MLP neurons of a small language model. Each row is named by its layer, matrix (gate and up: input weights) and neuron, and shows model dimensions 0-191. Each number is 500 + 25 x the weight over its row's rms, rounded and kept within 0 to 999. Numbers have three digits each. A neuron's up and down rows have the sign that makes its largest values positive.
After each neuron's rows, "fires on" lists the tokens most often at its 100 highest values on Wikipedia text that the model never trained on.

L8.gate11:477473484511496505477567474501531532512491493498486466502474489462475527463496499474510510506523484402492544504483523480484512456546542505497537466465498486482494506502501489555497471511511458475541517530471508535471479524476537465509500474488495455502484508509491501477494497530489463480500475474530472487514527517492484485513512478490473547513516516536541540488518489489510525484523511515541487538532498489496503512517494498486490527473552493511481542477479464495492470509533486479452494468503516487530515523520525508479531530515489524530501564487467481537479494516544461487
L8.up11:479493470519540503497497467479499516520515535532486492498473529505512532536499501503459525476500471501500530464456541479486425495509537491512483469519503539522520477498493506529457480499558514440481496504539512548542501502482511481522547521512541510515482503501523502486570468451506507501511519523490553465538493524464490503539467497494509500509530495508498500506502460457487446477523518524477472530539504488520514522503492552512519490504496462485510512509542515483511484517519440499525508507477507463508474479507493494503489505465508535466440526517518493521507469470490494483
fires on: "d", "ed", "t"

L7.gate380:437509514511515472507465476486515484525476506520484504537446478511501508491512496502507537514514521477476515489488496490467519479540520481490492491515461460476540522519505513484500539491470505476484511521513493520542496501515508468488449499462559535476458508498501470498486508516490558524455481541537506515501450496505486502517484481502490561490465462494497506494485480466507465473541472453538485508487543505516503489479486514547525503506487528435508543495499532496459510519477510502457499476498504526475500505441451512474491498527501509529508533489467523522475456482481500441
L7.up380:500514509531482546481507494478508494472513511510529494489515490501491499492509535532455496483475551513513503461498527458503500536488471489499487519506453462506525477518479502558474484470507438487502535474502503532549534481479518522443490513514519502513463494485500502494507439471493520493517541473533503454499522504501499473523503475509458486503536474515488470514507496512475461505470449529487521501552534502513526510488464532453531494510489531478521503498492515511545464497537498501484529542464561519488529513462489499451483474512478506446513553481503496497463492524472480489
fires on: "d", "th", "\""

L2.gate34:495477487556477498517488520492541527485502521526497509479493516486467522486471508518501502508462554472497515469494493478477492498508488496514513467504513516507489488466492573516537518463518520465487499489483508522508492493559501531544466488530543481490451561498518494470487477497460517485444460497545516530517534509473464470533533509516474482452485512430490505506480461459518548513502490518505477474477498510466491519504477501515497461501479526507515511501520491499520480502496477456487513543506488523549518461504469509494453479498448495556506506518490469487522519542491507513
L2.up34:495482491526517501507452530530496508497484510494495493508467479473506523511510525473503499528489546505504469510527493502493484456515499514511453467519535535498503511474482558561559537442487508452518475519484518495492472507543520485477491483536519475505500545499493496463491445480453521470513543458525500527507505537493498478513511500511531475519466528469495515501503480472537558516495519466474451478492491516479482504472494498513512462511480468527486491508510514510523461485502488504449479496531475528516520472478487502547446457557491493505529492534443496515513498517477495505
fires on: ".", "; ", "?", ": "

L7.gate113:453496510560458490474482506531505492502520486515487539489472503545494515524490515514492473473489464519473530569518497495478517456517536510510513532503489498521501535512486518571474526519513489500492477463503500513484496502479502495519462501471532503486474516502470487481497470475481512463427486439492531477465491505505500509509482486455476526517496493515465516472510480509454486492493472499476509481549444502456523479481539569503487497477463517517493512505504551504549530531530503464481529479499480549485504485497538496505531503522517493468481520471519474513499497459519517517
L7.up113:507501503492479510498509501522496458483535471519505495504493449483487496469442507492493493528538521529491483482482498517512511502526471502522519492505513509540511493541507468560520515527530455461529515502521529514475529464486451482522479457522526499481511485493561489464476473559493530540504467471524491494513544534505506503512485503477466447505485509522522496462510540474498486509495514501498507453440540453484508501511510523509497498527501566483448527480513519465506501470527466506522543457473491483502501470550521483495464519525479513488520518474510495511478538535529502508
fires on: "con", "A ", "ter", "-", "on", "cl"

L2.gate264:535513482504465480526514535521507474487486514495521476529476473509470479490478499498501511499565511493482546490515503511522535509498475472535465529464472479533501559456493504464508502528488471510496469489509465470505516509502542519522514498505479496509533518494493457484489507464482516514491497530494493555506482471505495477506469547512493523530554486485500500565479497498433523495508586492515484506497472507469501482484542482551469514477472493545465519484523519510525482506481469493479529510513448486470476487506496502521491539528506514470491456530511511569502492502514531525
L2.up264:540489466514521503458500504509495462503525494506466491493477498531487501502455510489489511530550472499489511532490472562541557479493474510487437472457506485507493521453518529497533535503470509489479522499505483521484490482491541480465547479515456484501520466483475488463516515530494528528522466510468476500505471477552507509495454481522491555521503500508499508559506470485470479487528557492503487478491482485449483487504521501503504494439437470565528500494539508532502468510469460500475501509503501483518507499492494476496458524477502529496473496512518504526502494511535510519
fires on: "g"

L6.gate266:491527489542491552505527496465544509494478506476492485509505485465470506484522464521452504499530492515496479513496477467486546482483518474505475502508480517518543466488532512506484541478462517477475526515499512510515426493533485471499564486510589499536495493529493481509513508471463484525489506537460501479502495488509509530496548485545509464517468498489505523488505538500490461458461513504504443519530493533448499520492494536517511483535509505514502536514538490525473499528508491497496486551522449500450526511482457468473499523485506467496498494466527495504501503495532500516
L6.up266:496494497510491490499492504526568514463509506485506514520522505448490512512538537494500485526478508481525535536502502458487511464422480452519443530484466506546538500515497519483474529518483499510484491512501457487488476486442499520462551475492543468541544511518475512538477502485439480493496507501463529531489485495474474481548544476589492495491463493500483527495488529476504493510504513475477517504541524496479498510485507538492521483512525478489507495505525538524490524515474487485516498538545484474469478529504491505504493512510540472514525494451500499509495500522501519511
fires on: "en", "2", ",", "ov", "3"

L8.gate393:474508454506493463507524515480526525486453524502492461472486521493524496508530490491474499522455502478523517448524499489484534516483497490525511508519498492487478473492462500528530518511494498492516502529464480519534496527541478476494454513492478551462508504513490498505520472501520502452518486477537499502479523483534512473510506494484482547513501516513522545505526504528498577502462539482511491526507505500492522521503431484554492538503525496486469548501519466575459526470509503488487506469469480484526542477539467525462495469482549499479545489513476499518517487549516481504
L8.up393:482442496534503467517492481502522505478497491525454519508513525502520489532481469507506463505510532477573470472484532470464485508498486504484510478496500495530472491469495489504501508531499532448517482461470520500506501547502467486468459533518496538522494572502506523539484494478537522508484479510500482512488486462557487487474485529461466519489530513549514498515519472454482500477501519506477499502509459482473528515465490488549505489472474485470553481491522548525483492467522508527497482506501510493442485511507506443489507529494527487498488541526483497575507534494515518501
fires on: "d", "v", "e ", "te", " ", "b"

L4.gate172:458495532532488493538456496549537493500545527474485519485458485536483472544471503478469491524525468538472481485459482532467483473516499496505499508507543532502498533514498466503492519433516498523495495477475488537445517478484540505539501510487491511510488533490486502501530482473520502492476502511507485508525469532475494514504509502545473510570540551508520495492496500527496513512477493537530510491501503510467495514511501525485449516461486510523515530546480539470472534486498506486486461503507507473543482472514560470500496520503491480501443469460487523474490560507509516504
L4.up172:508485494510479472497496498507484493515553529451479520485498479528483489513458531446552496493472468536467541518495488514450507495500491508513487454502499518506516562514513541507466522438526488526493505499492501526539536522509498514502528475521539485498451486458495486487510470507475505493468464476518510486469497483536502547464513511516452505522521524521507458480483463533507489535465501519509495483493505529508487508523485523482498469462502467482469520506512546481525445478506481471483515503451519467485470493528509454473509507464461456534464503478488473496515483477522463536
fires on: "A ", "ub", "con"

L2.gate377:510490523545499521552487534536506466509504483502529473453493487547492500508508551507507525495522532483496484508486490502501507507527478531539502498468501416454530505435507507503503520498471511496484510477507482504496513496503492473482532516465487522502463502487451466452494508499515491499531501514549451518559486437518462548516494484473501514473490498527526487530505493501448536520488532480516526522480499517466490533478520506469478512492503445527528509496540527496476496514495534522478490509468479485505495465502443508470454481519513490501521510489474487521503525547463507466
L2.up377:491465517549513554526480489538537485504494461497539481460488496524519518483500489531442511527501481518488496530495491504503511533532477510540463494474545470460525440485471518480514489493485490496524494522511502507487520490506463481473518536483476494508504490495491515483475499512491505499545493524508441484508509469494480445483481518511511522484496539504485522533504477536501559496476535483483511480518489449442475554514462505491500523538503527480490507491521538471448529502516529495496469491495499502518507492476429443483481483486504504488502521526495462521528469525471462454
fires on: "g", "i", "h"

L2.gate439:481496514523517538507499514533474506481512499502528497514504492475550503471546498539468490471505490489510488455470519529487510487514507480555480529444487516506519521515491535445502536495499493460469513467441489515484521481466489505495499450538492511491521515488451491499472486518492479504456519502521484472455485490522510516531500426464538515517506485478474529525528486521495447492492508514521507552514509493493508525496462484490460481486442488489524470517544493511542448497528456472449449502488475530511509472493472489507493477461508506499495522510527505489508448509496515471
L2.up439:544477490523482534507542529526507487470516455514532480516522513492512473506532530533479498528493504476495451481470515510483505484499490479532508462469497500478542542526471520492497536549498457473493519467475480493473516514467509481515495499493508492465537519519465489542495501506481466530455509489521540468418450493543530519531484427514499500528529520529448517500542507506477482507482509491547516522515514529484517499484449477485486488467490524496495463481514511507542468486515446475493484491503490551517481487509507487526476492468525529524470497487514510494490468492495524485
fires on: "ag"

L8.gate316:525483514536486508524523510506533523481532498511467524557485483512530446538505489485551463528474483522518510533533533474509502482477502503530463477519572437495503486511522496516478500493498525473494539480504489549511511523454478494464513495525505509528474516520530508483473466529560469485515533520489485516519516501465496502517510483502496468448526490486505487524546523486489502505532529527496496476483502487509499528533461522548490461453469503484447468474538499484471514494513453508481455489518512505495464500545497496481489463496490515510510494470516527467505540451510505496
L8.up316:469495467517527487533540517488530536496513477480531455456528499478519465503515517495509494513515527517512507510526473508533544518415469496537448524450457522454528525523528484506503516551507473507485549499481524478526496483463513477538484535458513534462490519516513488468524479497529532511547481486481501491517508496481514515477514458482498481480470529474498497515542468481474528513481489497472458482511482483506501486499526483512461497446508441477497507481503498516479499490463516499458493490529548512527490503502493466525512488509498471527488465483555486491515530494494479486
fires on: "a", "b", "o", "in", "at", "ed"

L6.gate22:505491516470497517560507519482476478529475506519454472496497484502481484481511570476475511538495443494526507488513480479503531526555477470508525487444517496471516516482474541514522477480490481470466506487496506506482558514461498486536507440521554478536522448511482525511509505520511494531517522458473521515484486517470477478510509495480510472493504464478493516512508472532486512495485492479453522533504490470515496519450573493489493521485487508499517488499525491533546472517482524508510482479458522469492510549476471491483478524542511514510493503464503484427507480506491512496
L6.up22:475453544496489503468521524489523494452499429487502500538491473509465534481493498469463493518496509479466498499461512510562547455570492525494509506503545482473517534478473507478507453465519536529500489542501477535499487545517453522472543510520489469542498518488505531533518479520497494477487540483522510488499470543495479501492512493520523477507497481521513486455524453516530481527525513497488487495524494523484512537473515515524497480507452490485531522507516506524516466486535483473477485497511467474514497515547551514511494521495532500477525508490498477481515548506476490547
fires on: "ur", "eg", "ig", "ag", "i", "v"

L4.gate234:496484430522518507480492476508511468495487509488522543487469488475495530499514490510447489507563452480427516498511534473542524522492472531452507500530497478466506481508484537497481478516502475468475528481479507478442469506487522509524490505488545496501495518483532484467506484462501487509526503501532480475525466490492503529498487513528537473496534487510513522492477494471499515471508513506505503477472509479534487552521484503517497485488522535472491490480545467504468513565535481444462518506461456453523455469508482491498474513473488463519500485469524515462491498544485479486
L4.up234:474475465533536518505423483470540490482461485468497531482502499482512511470505493486489512449508514485464484485470549473525513530519426492487483512493518487464520523501543512501469471485519512457471560516499506453534467497487526495507507547537518494478473497490524513505527472480500475490510513547539451513519510515477517500497465496549494514498537464477514522511502521487496501478523495496465527498451504480506484526530489514508484492517460500482526492539559492459488494544492469478479486490545487498524461513517464520516491498479510493537445463487504487492492498517537498494
fires on: "D", "d", "ell"

L4.gate466:490491511519540492497468516498488483509519489477555441474504502501555468474498511513528531501469502465502465528470463497491537494522474508465509497476475526475478515503485528526498514502493496467470536518460494518463480508474481536564469491506507471510472499521510528512497493519488527527507508463555512519435520446475499516528471442485519470528460535453478531497537494514521546486520506524480472477521532526461536527509522465478521474505528516497542512475530524507534470473487521508518480498503472486523490476548475508538466494492491491485477508500534516518500526517472506502
L4.up466:485461484477511490490531504498500452491481494419545482538512474493482521484488514501500497479507479519517479505475472509537508494550480512476502439500489500494478529526509517506519516497541486488484498541492512517492505483448492513507478495517493497529471518539516511468518486516481483544503517499523533471459485510508503526527489489521543496543505553451496534428541507507529514479488523502500516551505494519465508493449482433480529512520470457500536502529470523477521489515520548484526498512503431525491540500500513517479526507497494457493499492508466440480502491478511498487
fires on: "ag", "| ", "."

L4.gate486:472523510538485511486480506511461492518498499504475507481444496443514508502516466491469510547509531475460523498513521470523498508522479514467451501532518529458523533495488499518510501508476533481473495511532512506486515559508515491518515526508541531512527524474513516468525505485523472463500513592522500476483546527493529451504462496468454486508517500493505523528497478508492505469498485487541494494478498518467515513530479513480563474511499503539491492515535509500509502464545485477517470518535520475454473506503506496490486522478438488539448482506514485495436475494528476489
L4.up486:488494513529532510505514496496479506480518531512501523508477506513484516471479501516457490502468504525496507540501515490495519539497509504480483519518482511469487502476477526517553487507456522491470504516552495516515495513482506454544560526484512490499512496468504507490507496500520462467507478574490541489541455499435498515518486467444503504527511487519506532486475536522513489482486485508525491519501500515485518486472475555474532480521527503500486506452591548485468510508538502482477510483531510459488477529498463489485472470473433537530464511489489513484463487517517478544
fires on: "ed", "di", "ol"